From a checkpoint of a small transformer trained on Wikipedia: normalized queries and keys, attention and MLP in parallel.
MLP neurons of a small language model. Each row is named by its layer, matrix (up: input weights) and neuron, and shows model dimensions 96-159. Each number is 128 + 24 x the weight over its row's rms, rounded and kept within 0 to 255.
After each neuron's rows, "fires in" lists the words (lower case) most often at its 100 highest values on Wikipedia text that the model never trained on. A number after a token or word is its count.

L7.up973 [106 128 153 146 111 162 118 120 153 137 114 143 106 124 169 129 131 130 106 165 125 115 113 122 114 117 117 135 147  94 109  82 113 150 128 149 158 145 110 120 131 150 134 196  95  76 110  79 134 129 137 153 149 122 109 146 129 147 117 136 125 106 122 159]
fires in: "these" 33, "that" 25, "this" 20, "those" 6

L2.up69 [160 143 136 136 122 146 158 113 138 150 153 159 150 126  99 145  96 146 104 104 104  95 164 151 153 110  88 148 130 162 108 139 151 149 113 151 107 155 134 124 131 116 128 100 147 142  38 103 109 158 139 121 124 122  93 130 145 156 176 129 165 137 106 140]
fires in: "series" 20, "episode" 15, "story" 13, "season" 9, "episodes" 5

L5.up833 [ 78  88 128 126 125 179 116 122 128 107 141 143 127 131 102 182 173 119 147 180 154 143 131 145 112 153 142 164 114 133 110 142 117 142 150 107 130 138 141 125 182  96 137 185 124 120 113 125 133 124 118 127 143 135 119 116 172 137 145 125 135  93 148 123]
fires in: "that" 70, "same" 10, "whole" 5, "those" 4

L5.up1217 [132 152  99 158 144 112 154 116 102  96  91 134 152 126 145  92 132 125 113 124  93 124 118 115  99 144  78 130 106 142 119 140 116 141  88 127 167  89  91  92 124 133 161 129  82 127 122 142 132 158 150 165 130 139 121 106 154 106  96 125 128  90 153  78]
fires in: "of" 48, "served" 7, "thirty" 4, "longest" 4

L9.up478 [145 128 139 164 121 137 141 109 123 136 118 153 121 143  83  72 109 151 134 128  99  99 130 103 116 118 162 133 175 155 121 114 155 133 119 159 140 117  97 131 126 110 108 101 116 152 144 170 123 105 113 145 133  67 132 159 103 129 151 171 149 113  73 173]
fires in: "in" 30, "of" 17, "at" 10, "on" 9

L9.up861 [154 143  76 114 108 110 139 140  94 138 150 121  99 144 102 156  93 111 110 104 179 114 126  78  99 111 119 139 143  99 134 127 149 132 114 190 140 142 150 118 169 117 104 115 155 105 100 153 117 147 133 114 132 127 116 140 145  91  79  98 160 121 137 147]
fires in: "of" 48, "among" 5, "for" 5, "up" 4

L5.up888 [186 121 114 124 144  90 108 151 142 123 120 103 111 150  83  94 148 112 148  89 138 113 123 122 134 126 121 113 147 108 135 101 115 114 172 119 108 124 121 169 129 120  80 136 132 152 103  95 125 125 132 131 134  93 133 125 141 139 175 126 119 119 107 114]
fires in: "i" 23, "on" 11, "release" 9, "released" 6, "single" 5

L5.up394 [118 139 136 137 147  97 119 107  99 126 135 136 152 115 148 113 132 109 131 140 155  92 114 128 115 106 144 126 105 106 162 138 120 123 121 127 154 186 113 122 129 157 168 193  56 116 121 130 122  98 162  81 179 150 124 120 146 124 119 124 134 113 113 100]
fires in: "of" 41, "kesavankutty" 5, "with" 4

L2.up241 [129 164 140  94 112 117 132 151 121 185 150 118 110  92 183 130  92 119 147 168 173 131 154 126 143 152 175 150 134 129 114 170 109 137 120 126 131 143 122 182 107 152 146 158  99 139 157  95 115 150 164 142 146 137 120 140  94 104 150 131 104  91 109  91]
fires in: "these" 47, "there" 28, "this" 17

L2.up636 [148 116 137 139 142 108 129  96 157  99 135 104 132 124 121 115  94 129 136 132 121 142 181 112 140 136 157 126 149 158 110 144 139 131 163 124 142 137 111  86 163 104 166 153 136 121 145 115  97 140 118  96 134 112 108 149 126 135 141 160 156 145 163 129]
fires in: "song" 25, "words" 6, "story" 5, "typical" 5, "rules" 5, "agreement" 5

L7.up914 [123 167  96 112  95 102 150 111 111  94 131 117 119 139 138 162 165 105 145 145 119 144 180 147 173 130 118 100  99 155 122 139 164 110 125 125 120 107 115 139  28 163 123 121 120 137 139 158 147 160 103 102 120  91 107 147  90 117 131 118 119 133 134 101]
fires in: "of" 17, "than" 16, "to" 15, "died" 8, "over" 6

L2.up1118 [113 121 103 143 126  96 106 118 125  75 126 146 137 112 121 138  70 134 130 161 150 164 185 153 104 149  82 143 113  94  88 161 150  81 102 149  97  85 127 150 138 133 158 144 137 128 149 134 129 146 140 101 103 142 138  84 136 122 151 126 138 131 126 110]
fires in: "radio" 21, "news" 14, "journal" 6, "newspaper" 5, "magazine" 5

L7.up1204 [154 126 119  92 156 144 122 123 118 142 146 120 181 123 142 133 120 140 175 129 143 142  97 153 129 117 158 112 132 125  86 125 180 121 111 120 148 120 112 136 136 103 141 115 110 107 120 148 158 124 145  99 127 124 163 175 164 172 120  81 117 121 143 141]
fires in: "that" 63, "in" 11, "to" 6, "which" 5, "from" 5, "with" 4

L5.up875 [ 82 180 120 156 179 142 114 134 146 109  99 130  67 134 113 125 138 120 134  93 155 125 155 134 102 166 124 120 149 107 132 137 109 122 143 152 164 156 167 175 101  83 168 117 157 129 142 129 146 160 145 149 114 128 170  93 107 148 125 172  77  92 111 111]
fires in: "in" 13, "and" 12, "on" 12, "of" 10, "for" 5

L2.up1020 [105  97 127 145 109 100 136 137  86 117 112  92 173 130 147 136  95  70 170 103 112 135 153 148 150 109  71 122 117 105 154 133 125 125 102 150 130 155 127 113 121 148  94  97 115  94 145 118 174 101 107  89 148 160 129 113 152 123  81 119 144 128 151 130]
fires in: "van" 16, "song" 13, "guitar" 7, "singer" 6, "resident" 4, "netherlands" 4

L7.up1490 [113 134 138 156 142  98 149 174 136 112 132 135 153 105 102 114 154 123 118 110  83  88 114 156 108 105 124 129 101 108 106 107 122 148 130 137 133 154  80 173 134 143 111  87 179 158 115 138 144 131 152 126 128  73 136 131 148 123 126 111 161 113 129 132]
fires in: "city" 20, "university" 10, "college" 8, "county" 6, "department" 6

L2.up415 [126 134 130 121  84  80  87 107 171 138 134 155 156 140 106 104 117 139 141 112 192 134 133 147 123 159 182 126 142 131 109  99 118 123 116 123 144 100 153 145  89 132 116 196 178 126 109 115  77 153 110  73 123 121 113 117 169 126 144 145 103 139 131 134]
fires in: "year" 16, "days" 15, "years" 11, "weeks" 8, "months" 7

L5.up1098 [ 99 182  87 134 106 129 122  87 147 120 122 164  90 100  89 124 125 117 125 194 117 104 172 122 153 136 117 109 120 151 156 136  93 135 112 141 124 143 121 124 131 125 161 153 110 139 157 118 150 135 122 129 118 109 135 133  95 123 149 107 127 136 122 160]
fires in: "to" 48, "through" 7, "served" 5

L7.up1499 [156 136 139 147 130 130 114 155  93 153 119 135 124 120 140 154 160 121 138 113 140 138 112 147 109  79 112 192 130 121 140 136 167 135 142 158  81 126 139 136  87 135 129 137 147 108 119  95 143 120 127 131 169 147 134 133 142 138 129 144 116 143 137 132]
fires in: "that" 37, "only" 7, "now" 4, "all" 4, "last" 4, "alloy" 4

L5.up558 [119 139 139 152 106 155 124 160 129 120 103  83  83 149 150 137 101  92 127 127 142 115 168 152 129  97 125 142 130 128 149 161 157 156 159 141 132 177 117 169 122 155 162  84 132 172 153 176 126 103 169 154 142 113 122 143 130 128  99 148 108  82 118 162]
fires in: "as" 24, "ave" 14, "than" 12, "certified" 4, "under" 4

L9.up1214 [165  98  88 134 112  84 141 114 130  94 132 180 124 129 124 102 104 127 146 105 111 195  93 112 162 149 124 102 173 130  97 159  99 102 145 154 164 110 125 135 126 120 143 126 110 128 142  81 125 121 121 129 115 156 121 142  73 117 120 172 153 125 103  99]
fires in: "of" 57, "and" 5, "archwires" 4

L7.up117 [130 116 146  88 155 126  95 130 151 131 147 116  98 151 123  84 153 142 146  96 119 122 135 147 127 137 113 113 155 190  96 144 128 114 107 164 125 154 128  98 120 150 125 212 128 129 145 105 133 142 159 145 119 128 122 143  93 169 162 119 103 119 120 115]
fires in: "of" 39, "by" 6, "warped" 6

L7.up1154 [139 134 141 135 135 124  86 133 154 161 124  77 124 137 135 104 114 117  90  99 107 112 152 118 121 168 133 119 141 114 136  85 145 105 133 142 131 113 112 138  50 138  92 155 101 135 146 111 149 122 160 140 142 115 115 147  94 106 170 148 153 135 143 105]
fires in: "his" 42, "s" 22, "their" 7

L2.up567 [150 140 121  83 178 149 147 142 117 139 100 137 141 101 106 105 103 133 133 129 186 124 174 120 125 142 117  80 146 128 123 158 142 129 117 150 113 165 108  96 141 124 157 122  89 130  89  88 136 121 150 133 107  74 166 144 130 105 126 109  78 200 119 160]
fires in: "make" 16, "made" 12, "bbc" 7, "commander" 7, "makes" 6, "lord" 6

L2.up63 [155 136  84 125 126  64 105 132 147 147  99 129 134 123 115 123 130 144 118 149 112 112 169 174 124  98 113 149 142 128 153 129 119  86  99 116 151 135 101 139 116 144 135 136 149  90 151 107 153 120 123 145 112 127 145 140 129 161  83 126 123 136 112 111]
fires in: "place" 36, "capital" 10, "body" 6, "centre" 6, "gallery" 5, "portrait" 5

L9.up667 [151 146 112 145 155 118 102 145 110 157 141 100 147 161 111 130 139 105 169 120 132 133 135 150  71 140 130 108 136 147 145 106 113  94 113 160 155 107 116 104 133 155 124 181 137  96 124  93 150 117 120 142 121 146 118  70 147 120 108  99 130 132 125  83]
fires in: "to" 57, "of" 32

L9.up1074 [136 163 145 155 128 154 117  81 173 129 109 189 163 137 156 142 125 126 166 123 168 102  81 123 145 106 137 118 119 131  92 172 130 124 132 119 156 114 137 115  99 106 109 137 151 106  98 166 115 140 148 105 100 106 169 118 170 156 129 114 142 128 144 123]
fires in: "on" 39, "of" 32, "in" 13

L2.up248 [129 115  96 134 171 179 147 141 128 186 163 126 139 136 162 147 153 155 177 107  75 103 120 124 161 126 117 123 109 121 131 123 148 140 132 140 108 137 108 147 142 155 142  81 161 112 137 138 123  87 146  82 109 144 106 120 112 102 134  93 152 126 107 151]
fires in: "however" 35, "due" 22, "because" 11, "but" 8, "much" 4

L7.up579 [121 103  85 142 135 141 101  90 104 155 119 129 106 122 114 140 135 151 120 166 146 136 103 143 132 134 166 102 159 125 109  78 117  88 152 108 111 137  89 145 170 163 127 115 175 131 116 159 152 100 134 148 137 107 118 177 110 156 145 123 118 128 159 155]
fires in: "is" 34, "of" 11, "and" 5, "peshawar" 4, "or" 4

L2.up831 [122 126 112 104 169 127 138 156 160 160 163 165  98 103 158 118  95 174 175 123 145 108 157  91 120 124 140 148  65 138 135 165  96  94  89 113  36  68 110 152 126 128 156 154  87 147 127 137 113 129 136 135 127 128 133 136  94 106 160  64 108 105  92 126]
fires in: "such" 34, "there" 14, "see" 10, "preceded" 6, "electric" 4, "bachelor" 4

L7.up1353 [132 108 127 109 125 136 147  80 139 108  97 230 156 164  79 139 138 136 113 124 121 117  89 168  85 121 159 171 190 121 123 152 108 106 130 141 143 146 139 129 122 137 115 139 169 107 153 176 142 152 132 123 146 143 115 165  84 148  85 132 110 138 167 127]
fires in: "of" 16, "in" 12, "across" 10, "for" 9, "by" 8

L2.up3 [156 150 108 132 134 138 136 152 130 148 147  89 134  96 141 147 129 132 141 139 140 120 141 166 131  99 141 124 117 128 152 157 163 121 137 118 166 168  97 154 164 120 177 136 133 117 122 146 192  98 127  96 101 119 141 119 100 134 120 166 119 158 113 156]
fires in: "career" 55, "however" 27, "history" 12

L2.up1139 [157 154  72 155 123 121 132 136 171  78 115 122 143 106 131  91 103 116 107 125 138 121  74 115 132 143 136 158 132 142 123  96 138 162 118 132 180  72 106 123 139 105 162 145 142 114 123 132 160 115 118 105 115 163 128 164 121 119 135 102 155 157 184 177]
fires in: "president" 31, "king" 9, "mayor" 8, "presidential" 6, "constitution" 4

L5.up1352 [119 126 128 135 142 119 100  94 122 113 102 121 142  97 104 133 154 133 100 131 103 143 142 123 160 113 156 102 111 118 105 157  91 117 130 108 123 138 116 122 153 125 152 124 139 146 123  82 119 127 171 130 103 154 152 109 154 130  99 144 105 128 155 141]
fires in: "for" 27, "of" 25, "derris" 10

L5.up947 [147 111 148  58 126 108 152  74 123 130 150 116 122 140  92 107  95 126 124 125 126 141  90 150 147 138 152 139 123 110 137 152 168 117  90 132  86  97 105 109  87 163 113 130 109 133 149 139 124 131 164 137 106  93 105 119 104 152  96  52 123  84 118 174]
fires in: "in" 19, "cm" 17, "m" 15

L9.up126 [ 80 110 121 116 114 134 120  79 106 159 140 164 104  64 146 149 112 146 136 107 138 138 115 179  85  86 155 116 172  93 137 166  98 130 109 136 140 149 121 133  64 144 140 111 135 126 119 165 101 138 154 111 129 126 130 151  89 160 117 102 118 119 158  64]
fires in: "it" 17, "him" 14, "out" 7, "them" 7, "up" 6, "her" 5

L5.up969 [ 97 108 163 118 118 147 171 167 114 131  83 109 126 130 113 117 109 105  92 100 117 138 135 109 132 149 168 159 134 137 157 148 135 137  72 144 153 146 124 158  86 170 136  97 139 102 110 144  77 144 134 122 114 118  87 139 122 152 172 147  73  91  82 178]
fires in: "new" 31, "coach" 10, "gorski" 5, "teams" 5, "400" 4

L2.up643 [ 98  97 126 126 142 142  94  81 175 115  48 169  91 164  95 168 148 125 125 127 133 142 145 140 112 129 154 104 157 144 139 127 114 110 124 109 133 133 108 114 147 129 103  95 146 112  85 122  93 120 125 115  78 176 101 143 124 160 131 106 147  95  97 163]
fires in: "based" 20, "located" 14, "living" 8, "live" 6, "situated" 4, "km" 4

L7.up1364 [ 80 114 108 129 161 106  97 113 128 123 105 112 127 126 135 132 125 185 116 130 114 111 134 141 126 119 122 149 118 153 135 121 115 104 133 129 173 133 124 164 159 135 108 118 125 142 149 135 127 133 131 121 143 138 123 103 170 127 144 159 107  87 120 157]
fires in: "of" 30, "before" 21, "to" 7

L9.up708 [138 143 127 153 135 118  94 148 149 100  92  98 125 147 116 141 113 138 117 116 141 138 131 162 132 141 109  98 124 173 129 144 131 142  95 192 149 104 132 153 113 139 112 101 119 112 124 122 162 139 120 101 135 113 130 132 116 162 103 147  97  97  98 132]
fires in: "from" 15, "by" 15, "in" 12, "started" 6, "began" 5

L5.up1251 [176 127 117 121  90 135  99  76 120 107 119 135 184 118 167 124 110 125 152 136 133 132 146 162 149 132 141 110 129 143 125 108 116 126 113 186 110 120 130 112 163 139 130 111 153 117 124 125 181 118 120 173 103 169 123 151 126 130 115 107 137  91 143 122]
fires in: "by" 46, "of" 17, "from" 15, "at" 6, "with" 5

L7.up575 [135 133 151 156 149 163 139 179 134 158 147 146 160 111 116 107 121 113 137 121 127 166 134 127 136 129  96 148 106 163 121 103 135 142  94 138 115 134 161 111 112 126 142 122 182 130 157 110 141 108 104 123 125 121 105 148 106  99 128 103 107 151 134 123]
fires in: "that" 38, "which" 34, "one" 8, "named" 4

L9.up527 [126 121 141 146 146 124 113 143 106 126 118 121  92 107 125 123 116 114 143 150 125 102 127 137 149 122 117 111  90 154 123 137 144 121  94 144 125  71 106 129 150 160  58 110 132 124 114 103  89 131  83 142 124 151 133 111 131 125 122  86 184 156 103 126]
fires in: "is" 33, "did" 9, "was" 7, "t" 5, "are" 5

L9.up1298 [129 128 137 130  99  99 120 120 102 133  93 138 133 138 101  85 109 110 155 147 117 114 147 134 113 120 115 132 119 135 174 119 123 118 123 142 147 109 143 142 125 161 118 116  82 133 124 126 163 142  97 149 150 128 132  88 179 149 148 127 115  76 144 109]
fires in: "to" 13, "of" 13, "by" 13, "his" 8, "with" 5

L7.up417 [112 149 152 134 174 128 105 121 136 115 118 123 133 104 124 141 112 109 152 144 163 130 154  95  80 138  90 101 159 138 170  95 110 128  91 100 139 170 163 137  73 118 113 137 147 121 160  93 112 145 120 151  88  94 110 128 102 173 133 145 131 156 116 134]
fires in: "who" 22, "which" 10, "those" 7, "that" 6, "these" 6, "what" 5

L5.up333 [132 109 138 155 103 118  91  92 165 139 129 109 127 142  94 121 143 103 146 106 121  93 133 132 139 123 145 158 171 125 159 144 121 152 129 202 118 106 149 156  84 130 126 104 158 108 136 145 119 111 133  99 136 102 140 127 169 114 125 178 145  93 154 120]
fires in: "to" 61, "having" 8, "had" 6, "being" 5, "of" 5

L5.up70 [129 165 102 128 130 112  91 138  87  89 141 117 130 146 101  93  99 116 104 142 132 117 118 121 187 107 131 167  96  89 157 112 138 101 138 129 128  84 109 116  90 112 124 180 156 119 163 104 139 162 127 106 125 130 167 134 126 126 116 126 146 103 127 188]
fires in: "of" 28, "holbein" 7, "oglu" 7, "or" 5, "holiday" 4

L5.up631 [153 151 115 111 129 158 142 102  87 133 101 113 131 139 122 107 135 157 168 154 114 127  89 137 112  77 125 124  93 161 186 187  99  88 112 156 131 150 117 119 111 149  99 108 134 108 130 104 184 119 150 139 126 123 136  85 133 134 120 137 145 141 151 128]
fires in: "of" 28, "many" 9, "various" 8, "several" 7, "los" 6

L2.up1161 [149 139 145 184  97 123  99 115 101 155 104 132 112  78 112 125  87 116  91 117  83 153 146 116 143 113  99 131 136 137 156 132 114 166 149 128 153  99 147 152 192 113 152 151 112  59 135 158 196 133 120  98 111 163 114 136 117  83 149 116 151 140  99 140]
fires in: "career" 50, "minor" 7, "bronze" 7, "julius" 6, "major" 4

L9.up1362 [140 137 167 127 142 131 115 143 152 151 103 126 157 120  98  73 130 108 142 138 114 143 112 105  96 145 146 137 135 144 142  99 149 106 130 118 121 130 123 174 101 129 120 101 140 120 131 120 170 131 143 117 172 126 139 115  97 118 134 135  98 114 134 154]
fires in: "first" 23, "before" 15, "until" 12, "after" 7, "of" 7, "s" 6

L2.up791 [135  94 120 138 139 105 104 166 108 118 185 115  99 122 132 178 153 136 163 121 108 126 142 153 140 134 135 136  95 138 103 153 121  89 122 157 105 110  77  78 147  74  92 194 114 107 127 120 138 100 126 109 127 101 121 148 122 150 142 140 116 147 127 141]
fires in: "police" 18, "law" 15, "fire" 5, "massif" 4, "government" 4, "prince" 4

L2.up1083 [106 105 154 103 127 123 110 129 130 150 170 144 103 132 132 128 158 111 134 162 162 144 103 124 117  98 125 114 125 145 139 130 149 134 104 113 160 105 135 119 154 130  75 158 120 129 112 132 167 104 162 111 145 143 147 102 135 132 117 133 118 171 114 170]
fires in: "will" 22, "reached" 8, "decide" 7, "episode" 6, "reveals" 4, "offers" 4

L7.up71 [136 204 138 150 147 106 117 114 184 122 116 148 164 106 129  96 124  66 188 119 115 159 126 113 107 138 136  85 122 126 136 131 148 118 127 126 116 135 163 107 113 133 135 114 131 158 151 118 166 125 117 130 109 150 143 174 132 102 101 123 132 140 152 140]
fires in: "of" 46, "exit" 6, "22" 5, "methamphetamine" 4

L2.up1439 [170  86  95  41 128 148 128 137 103 135 131 128 122 128 110 152 182 123 164 125 114 169  98 108 119 156 146 103 118 164 162 128 159 133 129 154 138 105 111 117 154 106 119 124 119 102 121 125 183 162 152 122 129 141 133 154 149 137 134 135 146 118 156 127]
fires in: "family" 28, "business" 11, "career" 7, "suicide" 4

L5.up1155 [ 66 133 101 120 134 109 133 117 123 166 117 183  85  95 111 110 168 113 126  88 120 153 121 156 122 156 143  87 134 133 108 143 133 124 166 120 116 162 129 102 102  89 147 190 150 171 143 106 122 150 182 137 145 110 144 107 167 123 129 111 109 126 100  92]
fires in: "it" 49, "her" 6, "itself" 5, "everything" 4, "its" 4

L5.up326 [163 118 114 111 203 109 142 141 109 175 133 103 148 103 108 133 146 142 105 120 129 146 109 149 101 119 128 141 123 125 141 118 109 190 136 137 103 126 102 164 101 138 105 119 149  91 132  92 155  76 138 121 161 123 117 122 124 121 125  99 135 109 107 121]
fires in: "of" 29, "on" 24, "from" 16, "to" 13, "into" 8, "by" 6

L5.up491 [ 67  77 135 133  79 126 160 160 109 123 133  98 116 137 141 130 179 115 124 129 129 133 117  97 139 132 127 116 108 157 137 140 119 194 112 112 107 124 133 116 146 117 101 106 143 142  98  96 127 117  99 130 137 177 155 152 127 135 124 141 108 165 148 139]
fires in: "at" 35, "where" 17, "by" 9, "after" 5, "when" 4

L5.up437 [105 137 174 111 125 119 175 142 123 132 140  94 119 137 151 117 129 169 145 148 170 144 120  95  65 104 143  81 125 129 142 159 134 105 149 126 159  96  67 122 131 142 136 123 115 126 123 102 163 133  88  98 167 103 132 125 147 139 130 132 141 157 135 118]
fires in: "made" 26, "to" 14, "make" 7, "making" 5, "makes" 4

L2.up1381 [139 110 141 133 115 179 160 102 160 154 147 112 105 135 115 114 136 146 157  91 134 119  72  92 126 135 136  91 188 152 118 168 117 167 156  95 181 160 129 105 140 144 106 155 182 125 134 130 107 117 142 141 102 134 113  90 177 149 158 119  97 125 162 116]
fires in: "often" 18, "never" 10, "again" 10, "either" 9, "directly" 7

L9.up759 [105 141 122 158 105 117 116 112 126 107 169  64  91 151 128 116 126 132 122  82 113 167 156 111 131 142 104 130 145 118 157 142  96 120 174 111  95 136 137 147 140 117 139 114 132 115 104 145 115 179 136 110 167 122 148 132 168 100 124 106  89 151 147 130]
fires in: "on" 69

L2.up1207 [131 110 145  66 109 123 127 147 101 102 144 102 149 149 125 110 125 145 134 143 171 144 110 111 140 146 122 133 139  92  95 169 125 115 124 109 114 120 121 109 163 123 163 143 115 138 122  94 163 144 106 130 115 114 152 145 144 140 115 136 113 123 130 139]
fires in: "make" 18, "language" 11, "population" 11, "makes" 6, "made" 6, "number" 6

L5.up899 [114 125 156 178 114 126 136 142  77 141 117 211 105 132 123  99  97 105 133 160 144 211 117 111 102 172 133 143 140 112 134 133 125 154 122 116 157 110 129 119 126 133 128 114 133 145 155 133 137 184 118  92 145  87 167 112 152 135 114 138 102 150 163  97]
fires in: "had" 20, "record" 12, "has" 12, "have" 10, "having" 7

L2.up780 [137 182  92 167 151 120 113 164 173 104 121 131 160 152 104  94 128 134 156 119 168 138  90 104  89 171 155 116 128 124 103  88 115 120 144  85 162 108  93 116 100 158 101 113  99 171 114 143 123 120  92 112 130 109 105  86 122 131  94 122 143 153 117 139]
fires in: "president" 19, "king" 18, "minister" 12, "ambassador" 11, "mayor" 9, "lord" 8

L9.up352 [116 141 108 131 140 116 132 151 142 142 114 154 148 128 100  94 196 122 169 137 107 137 123 109 137 140 111 105 134  98 157 147  91  88 122 169 141 153 124 113 145 100  97 103 149 124 105 111 111 141 122 148 159 138  88  80 108 184  87  90 125 126 137  97]
fires in: "all" 22, "both" 13, "with" 9, "only" 7, "of" 5, "few" 4

L5.up415 [115 163 125 172 157  75 114 152 108 182 120 100 110 131 124 120 127 113 156 142 111 127 154  93 122 111 101  96 158 130 121  87 138 148 107 133 131 106 116 138 136 140 146 140 102 121 109 143 166 180 149 133 185 100 122 136 139 135 154 147 125 142 102 119]
fires in: "by" 19, "to" 15, "for" 15, "in" 9, "time" 8, "10" 4

L7.up1419 [149 143 126 180 131 118  92 141  92  93 149 103 101 117 162 100  97 134 156 112 111 103 112  98 128 130 124 174  86 123 108 125 139 108 115 120 121 169 126 163 100 158 115 207 147 129 127 120 112 106  98 129 114 161 141  87 119 161 121 132 146 130 124 146]
fires in: "of" 52, "among" 7, "sweden" 6, "s" 6

L2.up671 [100 113  92 126 103 116 115 124 118 125 149 116 149 124 130 144 126 162 146 126 150 120 134  99 120 124 129 138 158 102 112 148 122 126 131  92 154 160 123  97 174  88 152 160  96 139 158 111 137 112 143 142 155 115 112 156 103 111 157 108  97 128 128  95]
fires in: "police" 20, "fire" 18, "super" 9, "home" 6, "looking" 5

L5.up425 [139  96  74  98 138 105 136 158 121 138 134 148 138 123 127  63  86 118 130 113 103 180 119 116 175 161 107 125 145 118 124 127 163 119 111  99 125  85 124 103 139 128 156  79 107 146 121 140 186 192  99  90 202 144 119 158 116 120 104 153 110  73 134 117]
fires in: "on" 20, "31" 11, "30" 9, "29" 7, "plays" 6

L5.up612 [139 141 134 138 132 128  75 144 104 114 103  96 107 112 114 132 111 132 150  97  91 102  99 153 158 151 101  65 133 115 105 133 139 108 116 120 148 118  90 122  57 127 117 107 123  91 149 147 160 108  97 115 110 158 156 114 143 141 147 158 114 137 104 132]
fires in: "with" 34, "to" 22, "in" 13, "of" 13, "at" 4, "s" 4

L2.up542 [154 108 118 131 132 121 131 168 147 149 101 148 141 117 136 130 124 118  96 155 127 132 123  94 144 151 104 129 126 142 144 101  98 123 110 156 100 161  92 114 158 114 106 161 145 105 125 121 143  97 125 116 158 102 150 120 117 128 135 125  74 167 147 139]
fires in: "different" 16, "specific" 8, "similar" 8, "derived" 7, "separate" 6, "both" 5

L7.up583 [ 95 171 123 163 101 104  70 147 161 162 120 139 126 142  74 100 147 118 123 114 115 132 180 175 144  75 155 146 118 124 111 117 146 132 121 142 147 152 124 155 119 154  84 115 106 135 180 118 137 134 134 123 102 108 172 161 132 145 136 137  95 133 135 133]
fires in: "party" 14, "state" 9, "year" 9, "league" 7, "segment" 6, "games" 5

L5.up50 [181 110 128 112 148 130 105 127 127 115 140 157 141 129 125 137 131 157 122 169 161 135 125 141 111 136 141 152 162 133 122 121 153 130 131 161 112 137  99 126 142 134 156 124 145 106 137 160 155 132 138 139 148 143 127 129 105 146  89 110 115 138 106 151]
fires in: "in" 36, "for" 11, "to" 7, "of" 7, "among" 5, "if" 5

L9.up30 [107 133 138 133 147  98 125 143  84 118 122  94 131 145  87  86 168 123 102 133 130  90 152 121 113 102 135 101 168 155 149  99 179 168 118  90 128 142 142 109 105 104 126  95  97 150 143 154 154 151 161 146  79 173 122 139 118 144 169 112 113 115 133 134]
fires in: "before" 24, "when" 17, "until" 16, "after" 12, "as" 8, "at" 4

L2.up2 [111 113 125 160 146 140 106 168 126 141 107 161 121 132 106 169 117 135 121  87 122 104 123  88 109 129 170  91  90 100 113 146 133 134 124 114 161 120 182  64 133  97 116 134  81  97 157 102 159 111  89 127 149 151 141 104 111 145 132 115 135 122 189 138]
fires in: "high" 28, "top" 20, "highest" 12, "lower" 8, "wide" 6

L5.up290 [114 126 102 100 115 143  96 149 124 116 104 125 122 127 112 151 134 121 103  95 121  95  73 125 114 153 165 172 130 136 112 146 114 119  76 123 161 152 101 114 100 101 128 102 141  91  92 125 174 173 146 130 124 125 148 151 151 127 129 124 152 136 137 110]
fires in: "city" 31, "college" 9, "school" 9, "university" 5, "education" 4

L7.up743 [111 125 103 129 104 103 128 117 115 120 108 142 136 109 136 117 170  77 131 137 150 145 101 122 108 133 115 116 129 134 122 141  99 145 137 129 140 114 171 144 126 119 161 136 116 107 169 126 188 114 113 154 155 139  97  98  93 125 126 149 142 128 128 112]
fires in: "of" 21, "with" 17, "at" 7, "told" 5, "up" 4

L5.up962 [120 100  80 150 169 113 153 164 129  98 123 104  81 123 109 146 157 133 132 110 119 113 104 128 145 134  81 154 136 135 141  62 131 151 133 135 148 126  62 108 124 128 131 168 145 108  96 103 102 106 183 135 115  95 130 120 117 161 133 143 109 126  74 113]
fires in: "i" 29, "you" 26, "we" 14

L2.up1466 [ 93 121 142 144 153 129 130 154 111 108 136 132 112 135 160 140 121 117 127 119 152 108 108 133 132 141 147 136 108 107 109 124 122  90  84 129  92 155  87 151 107 159 123 132 108 128 143 141 111 111 133 136 125 166 114 140 117 104 118 111 118 146 114  99]
fires in: "history" 20, "record" 13, "gladstone" 13, "recordings" 4, "view" 4

L2.up1001 [124 165 136 155 121  98 121  98 119 140 155 164  99  93 101  88 132 123  92  97 191 115 158 161  84 129 165 122 172 151 162 118 129  98 132 134 105 124 161 130  98  96 118 119  99 150 113 131 123 111 153 118 121 137  96 124 146 134 110 140 102 146 151 116]
fires in: "year" 19, "years" 11, "candidate" 8, "member" 4, "season" 4, "date" 4

L2.up852 [152 107 135  93 104 107 100 143 121 140 131 134 137 139 179 146 125 145 124 124 132 122 107  99 133 114 101 123 103 171 154 139  99  98 106 185 115 170 124 127  98 146 173  87 145 132 149 109 142 102 152 111 125 138  95 112 122 108 166 104 120 103  75 132]
fires in: "same" 23, "followed" 13, "defeated" 8, "succeeded" 6, "addicts" 6